config = dict(
    d_model=256,
    n_kv_head=4,
    activation='gelu',
    norm_place='pre',
    norm_eps=1e-05,
    init_std_up=0.0367,
    init_std_down=0.00721,
    beta2=0.99,
    warmup_steps=275,
    schedule='wsd',
    decay_shape='linear',
    doc_mask=True,
)
MLP neurons of a small language model. Each row is named by its layer, matrix (up: input weights) and neuron, and shows model dimensions 96-159. Each number is 128 + 32 x the weight over its row's rms, rounded and kept within 0 to 255.
After each neuron's rows, "fires after" lists the tokens most often just before its 100 highest values on Wikipedia text that the model never trained on. A number after a token or word is its count.

L8.up403 [144 128 161 101  92 112 117 185 136 141 124 139 182 164 130 140  97 180 186 151 165 133  75  90 148 142 149 120 157 106 179  96 134 187 188 108 154  84 141 111 137 123 162 153 139 160  84 142 176 153 117 131 151  69 161 107 120 148 149 114 140 122 226 132]
fires after: " s" 17, " S" 8, " c" 8, "S" 7, " e" 7, " Y" 5

L9.up870 [ 67 146 111 119 146 130 136 210 109  84 119  99 113 164 122 135 158 162 108 169  69 135  80  98 142 157 148 115 170 212 188 210 150 125 173 154 142  71 116  73 150 105 126  80 157 177 114 107 115 157  91 171  97  94  95  97 171 175  48 112 120 102  81  92]
fires after: "re" 18, "c" 9, "e" 9, "or" 9, " S" 8, "ec" 5

L5.up115 [103 159 171 164 164 150 184 192 108 112  90 126 158 149 106 156 114 107 193 165 136 143 115 147 143 153 118  65  86 123 120 168 131 158 157 186 176  57 114 122 129 114 157 141 162 161 163 137 113 131 100 107  97  93 145 138  62 170 109 158 115 141 121 138]
fires after: " un" 30, " (" 15, " " 12, " c" 7, "-" 5

L8.up686 [ 52 138 154 114 102 147 105  82 125 121 118 117 173  91  55  85 108 191 125 115 168 105 115 141 135 187 115  65 161 132 120 153 148  92 134 143 136  61 115 118 100 109  96 108 177 145  89  83 117 175 100  98 130 119  81 130 147 206  73 136  67 125 187 162]
fires after: " f" 13, "w" 11, "oun" 9, "en" 7, "on" 6, " o" 6

L6.up681 [122  87 150 110 128  88 179 152 137 153  55 137 156 160 140 150 141 191 176 129 126 127 105 103 154 134  86 122 150 168 161 176  92 142 161  97  86  76 126  60 176 157 204 104 178 179 165 157 117 146 109 138  71 149 185 101 151  67 133 126 136 112 168 133]
fires after: "r" 15, " or" 14, "l" 13, "e" 11, "le" 8, " Le" 6

L5.up473 [105 119 105 120  99  91  79 132 102  96  76 169 134 114  79 165 136 138 132 111 148 113  96  97 164 136 179  83 120 120 145 152 130 132  83 143 109 116  87 117 159 210 143 114 137 164 101 124 100 161 104 103 145  87 113 106  99 117 102 144 109 149 135 172]
fires after: " c" 20, " f" 18, " C" 8, " J" 8, "l" 8, " Ch" 7

L8.up267 [ 80  92 153 143 101 123  89 129 109 133 118 142  95 126 133 186 156 137 111  73 210  81  85 185 121 156 125 153 120 122 151 169 171 199 149 138 154  95 157 152 101 114 100  71 161 147 100  98 175 167  95 102  60 165 112 111 123 110 121  79 121 103 162 183]
fires after: " p" 23, " pro" 8, " C" 8, "o" 7, " c" 6, " P" 5

L10.up888 [ 30 115  99 150  62 120 107 101 130 109 113 141  46  52 127 151 146 176 112 139 156  93 114  99 161 145 138  62  89 158 135 107 107 180 137 124  90  76 126 136 146  47 162 112 128 177 153 140 142 167  96 134  84  91 147 133  67  73 157  92 116 139 153  86]
fires after: " an" 14, "a" 11, "o" 7, " D" 6, " a" 6, "y" 6

L8.up904 [109 156 122 135 158 159 113 115 125  62 100 174 108 113 104 120  64 103  79 113 139 144 120 137 179 184 120  86  99 184 173 153 168 176 136  91  99 119 110 139 164  92  95  88 176 141 164 163 134 152  98 140 129 137 122 128  95  33 147 135 108  93 100 132]
fires after: "ed" 18, "al" 10, "l" 9, "o" 6, "an" 6, "el" 6

L6.up176 [ 98 168 113  77  52 141 139 161 197 122 113 137 133 105 117 181 116 173  69  80 216  75 111 203 166 172  88 109 136 143 125 132 151 142 119 103 129  82 120 183 124 122 152 122 159 189 133 135 147 159 111  60  87 142  94 177 130 145 160 152 130 131 177 107]
fires after: " E" 20, "o" 14, " A" 12, " p" 6, " g" 6

L9.up972 [ 84 106 153 138  93 188 209 188 195 113 124  99 131  96 151 109 160 105 171 116 150 119 120 151 148 113 215  89 143 105  98  84  93  93 128 156 137  63 139 115 123 147  96  88  71  87 144 133 107 191  52 106 163 112 123  84 104 173 123 138 132 102 105 169]
fires after: " c" 21, " p" 15, " C" 12, " t" 10, " P" 9, " |" 5

L5.up139 [100 151 176 146  84  78 114 177 105 187 137 117  92 153  89 120 125 145 106 166  85 128 103 122 119 126 185 137 158 121 164 145 175 125 152 120 169 103 141 110 112 163 119 163 160 126  79 183 135 183  86 101 116  53 165 149  89 158 139 131 124 113 162 115]
fires after: " c" 27, " m" 25, " s" 8, " C" 6, "f" 5

L9.up914 [ 91 149 103 138 139 131 137 151  97 164 122 142 105 130 102 156 135 179 122 124 150 136 115 128 109 221 161 126  80  77  98 175 136 145 133 134 138  85  81 155 118  80 155  88 119 134 199  83 127 179  98 114 113 132 119 144 101 156 112 114  71  91 151 109]
fires after: " s" 19, "ubl" 11, " S" 8, "s" 8, " w" 7

L7.up166 [124 101 146 122 111 132 199 105 168 107  47 123 126 113 142 137 166 143 126 108  92 160 142 190 185 185 100 132 178 145  99 147  96  90 130 172 170  84 118 110 112 112  67 109  97 130 155 115 104 128  96 151 142 149 134 101  94 175  71 198  93 101 160  77]
fires after: " |" 33, "P" 5, "as" 4, " P" 4, "ag" 4

L7.up623 [142 141 196 159  86 155 126 146 135 112  72  82 103 121 105 186 107 161 133 143 140 146 112  95 131 110 104 108 130 158 128  71 108 160 138 147  89  78 163 142 195 149 129 114 228 141 178 144 175 157 111 123  90 141 106 122 157 128  86 139 166  96 212 130]
fires after: "o" 12, "ro" 10, " C" 9, "a" 8, " c" 7, " W" 7

L6.up607 [137 177  92 102 213 133 151 136 120 148  79 138 118 104 136  53 151  77 133 131 104 143  86 139 129 111 174 149 103 159 187 200 141 117 147 190 129  88  89  56 152 115 120 149 148 150 152 175 121 122 109 133  80 116 176 107  83 142 162  60 110 123 134 166]
fires after: "p" 16, "i" 11, " on" 9, "il" 7, "m" 6, "c" 5

L6.up6 [113 118  85 107 120  88  76 140 106 114  97 116 148 121  43  63 112 175 162 165 108 107  75 135 122 113 170  96 135 183 174 161 142 121 156 148 125 106 152 101 145 154 134 118 134 176 116 103 110 130 113 134 150 100  76 102 133 181  99 128 124 110 131 196]
fires after: "f" 16, " O" 14, "r" 12, " o" 8, " f" 4, "w" 4

L5.up1014 [ 90 101 132 108 147  97 158 134 127  93 105 143 172 133 117  90 119 126 110 122 124 123 131 172 156 134 118  88 122 120 153 111 110 198 121 129  91 107 132 107 128 129 146 187 126 143 164 180  65 139 115 147 132 123  99  95  99 143 153 128 160 141 143 191]
fires after: " us" 25, "v" 15, " pl" 10, " V" 5, " v" 4, " on" 4

L6.up631 [142 193 126 132  87  91 114 201 145 103  88 171  99 114  78 167 107 127  80 115 153 103  97  97 126 118 112 138 142 135 163  92 190 163  81 104 117 116 115 121 200 195 108 109 149 158 117 138 175 143  95 129  82 124  84 116  81 165 111 105 104 121  97 178]
fires after: "al" 16, "f" 15, " ar" 12, "ol" 8, " of" 8, " An" 6

L6.up812 [102 143 128  88 128 126  95 163 141 155 109 157 125 120  71 138 133 168 103 122  85 116  81 186 178 135 158  71 106 110 182  79 165  91 132 117  94 120  92 125 130 143 202 134 171 151 138 179 154 143  99 119 146  83  82 149 142 151 149  66 149 128 124 148]
fires after: " J" 34, "ol" 9, "l" 9, "h" 7, "r" 5

L9.up572 [198 182 109 119 100 130 141 179 157 119 112 135 131 138 125  97  78 121 111 153  91 132  79 120 160 166 106 127 130 117  93  98 133 186 149 165 163 131 129 106  48 108 123 110 170 177 123 137 103 116 152  59  74 129 114  35 148  95  88 145  96  94 113 168]
fires after: "in" 18, "o" 12, "n" 10, "ic" 10, "un" 8, "u" 7

L7.up23 [111 130 134 112 162 118 108 165 178  78  70  99 142 113 221 106 161  72 144 128  93 140  94  94 109 149 184 154  99 122 128 198 188 142 149 129 110 102 107  32 130  88 128 108 169 159 189 128 122 140 126 147 137 122  92  65  83 177  98 103  98 155 116 152]
fires after: "is" 16, "c" 15, "il" 10, "ist" 9, "oc" 8, "re" 7

L6.up377 [146 178 130 128 138 112 149 184  94 155 157 116 158 139 135 171  88 113 169 177 136 145 120 121 186 159  57  93  78 157 137  74 128 127  99 170 165  80 120 151 128 121 122  80  92 127 139  79 131 150  89 108 100 136  72 110 103 163 148 172 137  77 134 162]
fires after: " s" 28, "-" 19, "ot" 9, "uc" 5, "ub" 5

L7.up200 [108 138 113 111 160  91 123 121 125 115  94 106 195 140  67 115  87  94 196 194 104  71  52 146 169 131 139 107 104 114 130  49 144 107 104 179 138 113 140 183 118 121 107 128 179 166 151 112 169 145  91 155  93  35 162  58 117  89 114 130 132  73 169 136]
fires after: " " 38, " re" 18, "re" 5, "se" 4, "are" 4

L6.up873 [161 180 143  62 123 136 143 208 131  79  97 165 155  81  46 149 106 168 123 175 181 168 122 117 124 160 146 116 114 119 139 166 111 140 157 139 173 110 151 172 125 121 134  94 148 132  99 139 101 158 130  45 130 107 144  60 162 147 142 128 102 116 150 153]
fires after: "un" 15, "oun" 11, "-" 11, "in" 9, "u" 8, "en" 7

L10.up727 [160 156 184 129 167 143 144 124  76 107 100 134 128  94 135 109  89 133  96 134 150 147  86 207 134 123 126  93 158 115 163 151  89 137 141 179  77 103 112  84 120 130  91 111  85 156 144 109 127 145 117  72 125  87 109 148 106  90  99 191 151 146 135 102]
fires after: "n" 20, "en" 14, "eb" 12, "ad" 5

L5.up1001 [107 115 106 111  78  85 168 136 108 143 122 193 100 137 144 129 122 100  67 113 126 104  55 143 148 119 148  89 111 119 143 137 131  87 116 121 154  82 105 127 139 139 158 107 134 185  98 162 132 204  78 161 140 102 110 127 142 166  52 115 105 130 161 170]
fires after: " c" 16, " l" 13, " E" 11, " S" 11, " m" 6, " C" 6

L6.up593 [145 130 139 124 180 152 152  91 100 124 103 162 177 138  48 122  85  98 147 146  81 136 124 115 148  90 104 120 136 140 159 100  98 144  79 215 133 121  80 149 180 141 130 106 108 156 137 134 172 158 105 124 106 107 121  79  85 108  69  81  79 135  97 120]
fires after: "en" 24, " the" 17, "re" 7, " (" 6, " re" 6

L7.up836 [124 129  82  73 124 117 117 102  93 112  94 111 135  87 188 139 103 172 105 114 165 101  88 164  86 154 147 152  85 152 191 134 123 127 165 123 158  75 105 105 142 101 133  51 183 196 129 127 166 136 107 119 107 197 107  91 118  90 127 176 169 110 122 154]
fires after: "p" 28, " comp" 19, " ch" 5, " F" 5

L8.up15 [116  93 148 136 175 105 153 121 131  97  96 132 118 130 136 130 170 210 127 151 126  78  62  99 134 191 128  91 147 135 143 103  89  95 133 133 131  80 143 149 145 160 179 117 187 134 166 115 134 160  76 153 105 114  82 113 146 152 111  82 166  92 157 170]
fires after: " c" 20, " C" 13, " T" 12, " Ch" 9, " ch" 6

L7.up412 [145 109 111 121 125 100 107  83 161 104  96  87 150  80 124 119 171 133 171 134 112  60  90 150 122 172 150 137 210 123 136 172 143 109 213 205  97 104 128 102  87 107  96 144 138 153 154  94 143 157  83 142  70 133 145 108  86 170  83 149 121 103 131 142]
fires after: "as" 18, "k" 10, "an" 9, "ay" 7, "ild" 6, "ch" 5

L5.up131 [106 168 143  97 143 139 125 144  87  89 127  77 117 125 153 126 130  73 113 160 106  92  70  85 139 107 153  97 165 126 130 215 140 133 111 128 120 130 111  76 190 100 119  95 147 172 151 130 170 152 108 102 159  94 151 134 108 158 113 107  79 130 195 148]
fires after: "ist" 17, "ot" 10, "lect" 10, "c" 6, "ct" 5, "k" 5

L7.up538 [163 220 136 179 148 125 118 134 176 167  93  89 142 111 136 173 123 172 140 110 138 107  86 176 146 113 132  86 158 161 136 142 126 133 149 224 112 128 128  99 112 109 107 159 139 126 119 159 118 207  50 144 140 178 135 146 107 140  62 111 150 118 125 133]
fires after: " " 58, " |" 10, " (" 8

L5.up128 [ 94 124 179 112 136 132 124 171 126  86  63 172 178  64 156 125  71 101 102 135 176  67 108  92 147 159  79 103 134 127 111 126 121 110 111 105 143  82 139 144 144 154 122 135 157 194 120 129 110 153  93 159 106 102 116 101 105 148 184 155 180  88 166  97]
fires after: " D" 15, " V" 10, " M" 10, " v" 8, " I" 7

L9.up475 [ 79 131  76 155  86 146  79  94 142 105  94 125 140 101  88 118  88 149 123 172 141 129 117  70 146 125 158  99 111 138 134 135 143 108 146 182 136  17 121  85 116 189 112 156 181 153  86  89  78 126 110 109  81  94 109 142 130 174 118 157 123 113 117 151]
fires after: " f" 15, " F" 10, " P" 8, " A" 8, "r" 7, " a" 7

L7.up1021 [ 73 128 125 152 132 150 127 161  68 148 110  94  92 155 150  96 109 195 150 185 105  62  92 134 104 142 186  82 114 136 220 113 118 105 103 113 139 107 110 144 139 136 144 119 155 174 101 176  98 183  51 124 138  52  99 112  94 142 134  79  68 129 148 114]
fires after: " c" 24, " C" 15, " S" 9, " t" 8, "ch" 5

L6.up357 [174 109 102 127 141 129 157 152  32 124 110 171 125 153 175 148  79 129 135 121 105  84 128 146 155 136  76 111 110 131 109  59 181 186 140 168  82 109  82 131 151 124 124 136 140 143 144 136 143 155 128 165  72 102 104 174 149 241 158 103 119 127 125 142]
fires after: "t" 18, "iss" 12, " R" 12, "r" 9, " S" 8, "n" 8

L10.up682 [  2 131 146 149  86 143  70 180 175 114 127 145 178 138 171  97 119 163 154 150 165 105 106 155 137 131 128 107 120 154 122  90 149 121  95 114  80 112 136 155 139  95 117 166 190 180 114 125 137 148  82 106  81  91  58  93 112 143 125 143 135  98 107 128]
fires after: " P" 21, " G" 15, " St" 10, "r" 6, " B" 5, "," 4

L10.up788 [ 48 162 150 156 127 105 155 134 102 129 147 127 156  96 121 147 141 112 157 154 134 160 105  95 156 113 171  99 169 146  79 102 133 137 120 172  96  91  90 140 168 110 164 121 158 136 184 122 147 168  94 132 139  90 126 137 158 119  59 158 111 132 126 118]
fires after: " " 24, "en" 13, " a" 9, "t" 8

L9.up226 [156 139 183 140 145  76 130 144  99 158  76  60 161 104 182 123 141 178 174 153 141  99 107 164 146 156  98 132  96 126 144 138  96 135 151 197  96 130 165  95 125 144 209 157 170 107 128 120 102 158  78 145 155  90 143 132  99  90 122 129 111 113 108 131]
fires after: " |" 20, "em" 10, "°" 8, "l" 7, "in" 6

L5.up758 [ 95 140 138  97  79 162  91 106 142  71 133 115 135 120 140 125 147 104 114 158 159 131 115 105 117 144 125 104 145 115 106 126  98  98 120  84  93  42 156 147 145  68 101 169 146 177 154  91 118 122  59 145 125 119 101  91 168 171 176 112  98  69  89 166]
fires after: " E" 34, " O" 15, " I" 11, " P" 10, " U" 6, "," 6

L6.up182 [ 49 186 138 129  99 109 170 115  70 122  87 165 105 111 121 135  86 146 110 105 116 135  79 167 124 107 134 159  99 121 136 122 162 179 172 130  62  85 121 123  89  85 153 135 149 158 141 140 111 107 138 118 107 161  80 118 156  67 183 115 160  90 155 110]
fires after: "a" 37, "el" 15, "e" 13, "x" 6, "ro" 5

L5.up282 [100 146 171 101  67 105 147 131 140 145 110 146 157 123 107 166 126 144 173 197  84 103 110 118 173 153 188 135 132 101 155 152 146 170 116 156 145 100 160 139  81 181 152 129  87 131  87 141 146 139 121  98 114 105 111 126 122 190 174 119  66 128 100 159]
fires after: " g" 26, " c" 21, " " 16, " C" 15, " f" 4

L5.up216 [104 150  65 102  58 142 107 116 108 141 133  73 147 185 164 163 104  95 120 114 105  47  99 120 175 148 102 139 134 152 137 114 186  83 128 166 124  67  90 124 160  93 120 179 143 123 139 123  71 135 124 171 112 105 130 125 122 189  85  79  56 121 168 156]
fires after: " K" 26, " k" 25, " W" 19, " s" 7, " T" 4

L8.up658 [122 132 121 155 167 155 135 148  91  92  80 154 143  71 130 139  72 166 149  80 136 118  83 164 150 111 105 128 194 111 132 103 147 189 116 171 143 124 127 133 118   0 136  92 105 167 106 114 121 148 100 103 160 138  98  93  71  81 110 106 145 101 108 118]
fires after: "a" 19, "u" 19, "e" 8, "y" 7, "en" 6, " also" 5

L7.up122 [ 71 104 126 161 174 161 108 126 122  79 132 190 157 108 112 108 141  57 187 184 115 112  94  79 100 145 138 120 143 149 144  99 125 195 102 201 113  91  95 132 211 101 106 154 141 127 170 136  97 132 122 118  56  99 199  98 160 120  77 125 172 105 167 162]
fires after: " " 20, "e" 11, "em" 8, "est" 6, "en" 5, "ul" 4

L8.up457 [ 86 163 119 103  46 161 151 175 148 185 134 130 140  99 132 136 135 145  73 189 132  99  79 108 144 120 129 110  60 132 176 173 187 147  89 117 167  51 119  91 171 125 114 166 141 176 114 169 111 142 122  86  64  77 133 150 128 214 129 121 113 129 136 122]
fires after: " c" 22, " p" 19, " H" 13, " C" 7, "all" 6

L7.up936 [ 79 155 114 161  58 171 128 123 126  97 117 144  73 109 110 135  91 131  97 131  94 113 135 140 126 127 139 120 123 164 222 129  61 193  96 164 176 114 190 134 154 124 137  96 122 160  98 187 120 160 119 136 120 117 151 114 133 144  71 182 128 129 170 142]
fires after: " m" 35, " N" 12, "em" 6, "m" 5

L6.up921 [115 129 137 128 149 109 137 124 187 120  82  98 123 159 118 177  92 126 141  93 155 102 109  93 131 162 159 119 125 106 213 171 103  91 138  99 170  88 178 103 200 135 140  87 121 145 102 128 148 156 129 113 148 148 119 137  64 148  88 124  86 113 175  72]
fires after: " g" 23, " m" 14, " r" 7, " w" 6, " the" 5

L7.up303 [127 159 223 125 132  74 157 140 130  85 130 150 148 135 117 118  91  94 113 144 104 109 106 144 143 176 123  78 143  84 135 117  79 106 144 120 116 109 134  38 119 114 166 183 139 172 103 107 141 177  95 154 113  91 164 166 148 137 103  93 142  71 166  97]
fires after: "g" 12, "ar" 12, "i" 10, "ig" 10, "ul" 8, "ir" 7

L8.up674 [ 77 110  91 143  76 126 153  95  18 117  99 125 100 111  82 132 135 114 219 117  99 141 130 132 134 120 143 139 128 181 144 137 121 147  99 144 153  66  90 115 114 120 125  83 117 121 111  84 127 143  72 102 108 138  99 141 145 170  95 132 112 150 162 128]
fires after: "-" 24, " S" 11, " s" 7, " P" 6, "th" 4

L8.up712 [ 70 160 112 201  86 138 130 140 145 109  74  90  80 152 144 128 123  88 120 125 171 125 101 126 107 106 113  95 140 166 147 149  69 180 116 140 115 106 129  93 159 112 149 105 129 114 120 151  95 168  67 151 115 100 184 127 105  82 104 101 108 123 147  85]
fires after: " m" 25, "om" 8, " comp" 7, "p" 6, "m" 5

L5.up444 [183 117 138 106  65  77 129 102 105  78 140 173  79 111 116 105 142 136 149  66 122 119  44  87 144 142 111 113 153 142 158 188 145 159 169 141  77 111 139 149 167 111 127 115  95 155 168 134 178 133 138 162 110 101 121 155 121 102 105 161 170 152 143 136]
fires after: "ru" 23, "e" 17, "r" 9, "il" 6, "t" 6, "b" 5

L5.up912 [ 98 114 112 131  41 111 123 152  92 125 112  89 140 179 154 102  94 148  72  83 162  60 115 123 155 174 151  83 111 149 149  96  87 125 119 138  83  40 120 112 241 143 123 117 148 164 127  46  64 136 113 121  85 118 121 100 119 186 113 123  76 141 165 177]
fires after: " Th" 16, " S" 11, " m" 11, " s" 7, " W" 6

L7.up30 [122 161 133 128  62 154 151  69 124 155 104  73 151 145 141  84 158  94 136 122 125 100 110 179  82  96 110 114 178 128 148  87 125 130 172 187 105 121 116  82 168  61 146 132 176 161 192  69 162 146 112 171 132 112 197 163  74 185 164 107 162  66 127 139]
fires after: " k" 19, "k" 18, "as" 7, "d" 6

L6.up832 [ 73  86  92 120 121  90 214 117 112 153 109 122 143  73 108 156 142 123 154  58 108  98  55 182 146 133 104 139 119 134 192 148 110 131 182 109 124  73 157 166  99  46 155 126 166 210 117 147 166 137 134 150 102 159 143 132 117  63 172 182 143  96 139 120]
fires after: "ro" 25, "e" 13, " de" 8, "ra" 8, "le" 6, "v" 6

L6.up208 [ 96 114 170 107 155 125 135  98 113 170  91  75 159 190 132 180 112  87 136 127  87 144  98  99 166 139 108 129 145 177 154 156 121 122 167 121 141 124 118  58 123  94 190  81 123 176 119  90 156 122 112 185 110 118 169  72 117  79 125  80 127  95 174  98]
fires after: "e" 32, " se" 23, " e" 8, "le" 5, "g" 4, "d" 4

L5.up803 [157 120 137 151 138 165 152 110 112 101 123 110  83 159  30 106 143  91 102 129 145 113 107  93  82 168 120  73  99 150 118  68 195 217 116 116 128  76 117 128 162 145 134 145 120 179 108 152 169 175  94 106 115  70 118 104  78 150 113 126 132  88 138 175]
fires after: " " 21, " un" 18, " n" 9, " w" 9, " s" 6, " of" 5

L6.up557 [ 76 108 157 166 100 156 132 135 174 139  88  84 146 151 142  90  73  85  94 135 167 100  93 152 141 131 129 144 132 136 114 183 163 141 123 150 144  65 143 133 145 159 110 124  91 125 141 171 161 129 124 138 115  76  93  68 112 109  90 113 121 117 152 159]
fires after: " F" 21, "f" 17, " T" 10, " New" 6

L6.up86 [190 127  89  99  87 131 128 139 109 113 138 111 124 132 149 106 138 158 133  97 106  41  92  63 111 157 120 155 146 169 108 150 202 151 176 152  80 109 116 156 148 145 154 114 116 126 145 147 116 131 100 130  81  57 139 148 115 161 141 119  86 144 123 122]
fires after: "b" 25, "n" 23, "t" 5, " T" 5

L8.up298 [101 121 125  82 149 155 177 193  78  99 135 211 132 113 153  67 160 175 130  84 102 106  82 133 189 131 116 141 135 120 132 133  85  96 158 122 173  73 147 154 109 161 125 199 111 163 106 115 134 148 114 105 117 108 152  83 157 138 111 143 121  90  69 141]
fires after: " one" 13, "n" 11, " an" 8, "erv" 7, "u" 7, " Ar" 6

L10.up165 [136 149 119 170 108 138 120 175  83 160  97 103 211 132  11  87  98 127 115 166 159  77 118  83  95 159 101 144  80 124 163  71 153 112  75 120 114 125 114  74 124  97 122 185 153 141 145 121 135 155 119 118 146 121 133  86 116 186 135  47 121  87 143 117]
fires after: " " 48, " th" 17, "os" 7, " of" 5

L6.up531 [123 165 214 138 133 165 150  60  61  64  85 117 129  96  94 111  76 148 161 162 115 139 130 149 172 121 126  76 129 188 123 169 144 142 124 164 130 125 100 103 109 129 132  73 110 146 159 118 173 165  96 125 146 157 142  98  99 100  75 190 102 109 113 128]
fires after: "an" 20, "n" 10, "e" 9, "o" 8, "en" 8

L6.up364 [121 190 148  57 112 103 173 143 117 147 122 149  60 140 125 106  96  93 154 126 109 113  77 217 155 126 138 126  85 158 231  94 131 171 152  73  94  87  69 118 130 125 192  96 187 167 159 166 222 117 128  80 111 147  77 103 179  77 150 120 168 125 104 167]
fires after: "he" 16, "l" 11, "h" 10, " sh" 8, "1" 5, "2" 4

L8.up218 [155 151 105 181 108 125 198 134 140 120 125 124 240 179  98 182  58 125 142 211 153 142 122 130 151 148 154 153  93 131 102 144  91 212 116 154 152  61 119 118 143 120 109 125 119 163 147 108 145 133 103 149  70 110 126 127 134 167 126 122 107  89  69  99]
fires after: " " 20, " d" 19, " un" 18, "und" 11, "-" 4, "ed" 4

L6.up252 [136 128 105  89 130 133 199 117 132 122 124 131 130 150 174 136 124 100 185 171 103 147  71 137 161  87  53 130 113 111 158 121  76 129 153 171 146 103 106 108 137 115 136 113  77 138  93  96 188 116  61 109 128 129 101 116 129 195  93 159  35  97 134 135]
fires after: " m" 24, "x" 6, "ver" 6, "-" 6, "ub" 5, "up" 5

L5.up55 [ 90 157 138 124 128 160 186 103 119  96  71 130  64  97 134 190 146 124 105  62 163  71 126 172 122 160 104 136  98 133 131 142  73 168 173 157 139 106 174 129  99 104 108  85 168 207 169 117 171 124 127 138  58 174  91  76 132  52 143 176 158 118 159  98]
fires after: "o" 17, " L" 10, "el" 9, "a" 8, "le" 8

L7.up540 [132 138 109 128 128 142  76 117 111 132 130 145 151 112 106 128  84 141 131 141 118 116  90 152 133 165 134 106 127 173 163 153 153 159 132 147 154  83 155  98  99 101 159 119 200 150  86  82 121 161  98 124 105 129 155  62 112 141  79  78 103  68 107 103]
fires after: "ited" 12, "o" 11, " o" 11, "u" 7, " I" 6, "un" 5

L6.up199 [ 62 154 152  58  84  81 179 113 107 141  97 157  96 108 144 144  95 120  87 122  92  80 115 137 156  99 192 110 133 136 138 126 171 150 152  78 109 134  78  90 113  80 166  57 151 127 160 119 118 148 135 109 159 126  37 104 132  92 156 130  91  87 171 196]
fires after: "0" 23, "1" 11, "2" 11, "o" 7

L5.up551 [105 119  74 150  76 129 101  98  92 146 136  87 152 157 140 172  85 200  67 143  74 117 107 104 189 153 152 100  94 149 175  69 174 168 135 118  42 101 132 163 190 110  78  63  94 118 143 102  48 119 138 189 109 135 148 123 130 164 152  92 139  94 169 197]
fires after: "n" 11, " w" 10, "w" 9, " S" 8, " K" 7, " s" 6

L7.up1004 [ 89 138  91 122 189 140 139 145  88 141  98 171  94  84 101 178  90 210 151 174 121 103 112 176 116 119 165 100  97 129 126 154 146 196 114 178 168 117  75 138 133  86 118 124 147 113 177 134 158 130 108 171  98 127 133 139 119 167 117  77 105 122 105 114]
fires after: " s" 31, " S" 14, " a" 7, "y" 6, "er" 5

L6.up359 [110 177 102 150  86 111 162 130  91 134  91 174  82 151 120 125 157 162 113 100  92  86  87 202 160 107 110 136  70 162 141 127 192 141 137 108 107  86 151 156 130 126 185 139 172 138 137 139 137 129 128  98  96 152 138 146 109  96 128 143 110 130 163 159]
fires after: "el" 22, " l" 22, "ro" 9, " n" 9, "o" 8, "p" 6

L9.up490 [ 56 107 103 118 119 115 149 145 101 117 100 148 170 102  77  96 117 108 151 154 130 117 122 150 141 137 143 111 125 157 137 134 126 135 125 181 150  87  76 132 104 166 162 148 138  94 121  37  96 165  41  77 108  86  90 149 103 132  92 137 149  38 145 145]
fires after: " f" 22, " con" 13, " a" 8, " P" 7, "th" 5, "-" 5

L5.up839 [173 158 131 154 163 133 171 162 157 105  99 137 123 168 127 178 117 120  93 147 120 120 120 113 133 120 168 120 123 208 179 147 141 128 128 135 145  92 124 167 132 177 149  85 154 164 115 147 199 134 104 135 124 107 119 104 118 130  95 117  91 151 188 145]
fires after: " m" 19, " w" 10, " Re" 7, "orm" 6, " C" 6, " W" 6

L9.up697 [127 138 128 172 110 113 132 117  74 143 112 150 144 102  76 136  87 144 153 180 138 136  96 143 108 141 148 142 102 159 183 129 122 160 123 138 141  88 117 184 160 149 160 163  79 121 135  70 139 121 137  42  92 121 119 147 106 189 111 140 119 135 168 117]
fires after: " s" 20, " S" 15, "e" 13, " a" 6, " the" 6, "S" 5

L5.up930 [ 96 114 134  91  78 157 123 154 104 165  80 139 122 151  59 103  94 142 110 161 106 131 113 109  96 140 150 143 124 123 161 153 226 102  87  82  99  91 105 112 168 166 161 154 134 119 151 150 137 139 122 110 171 128  36 121 112 194 140 135 103 130 100 218]
fires after: " f" 14, "f" 11, " St" 11, "al" 10, " F" 9, " J" 9

L8.up468 [ 74 148 104 154 137 134 176 107 131 142  92 135  74 112  98 125 177 160 171  75 109 109 118 136 121 136  99 112 133 144 119  91  96 186 145 201 137 122 134 171 138  36 125 134 158 157 168 146 102 108 125 138  88 108 132  98  49  31  70  89 153 153 131 110]
fires after: "e" 23, "a" 19, " a" 17, "ro" 5

L9.up181 [ 98 159 107  87  80 140 124 115 177  64  83 144  94 120 149 131 147 166 144 159 108 148 128 172 176 159 155  85 150 140 145 142 120 130 125 129 144 122 103 118 114 105 108  78  90 104 134  88 119 188  88 138 105 108 132 126  93 122 123 124 104 122 159  97]
fires after: " P" 16, " p" 11, "p" 11, "P" 11, "ep" 7

L5.up976 [113 107 145 108  96 143  92 159 136 137 114 194 114 181 128 111 122 128 113 148 137 113  82 127 155 148 101 131  86 107 136 150 183 161 133 103  83  44 143 129 109 170  92 161 102 146 181 180  85 138 113 128 119 104  59 139 100 165 110 116 159 152 145 150]
fires after: " V" 23, " F" 10, "f" 8, " G" 7, " f" 6

L5.up167 [ 80 122 123  78 133 129 125 117 130 126  95 137 108  99 112  82  85  67  86 101 158 112 135 147 131 131 124  37  96 128 141 146 157 177 121 105 113  96  82 166 182 156  99 175 151 154 122 138  83 199  90 148 138  58 184 126 106 156 156 143 147 110 144 168]
fires after: " v" 26, " V" 18, " F" 15, " f" 14, " l" 9, "hn" 6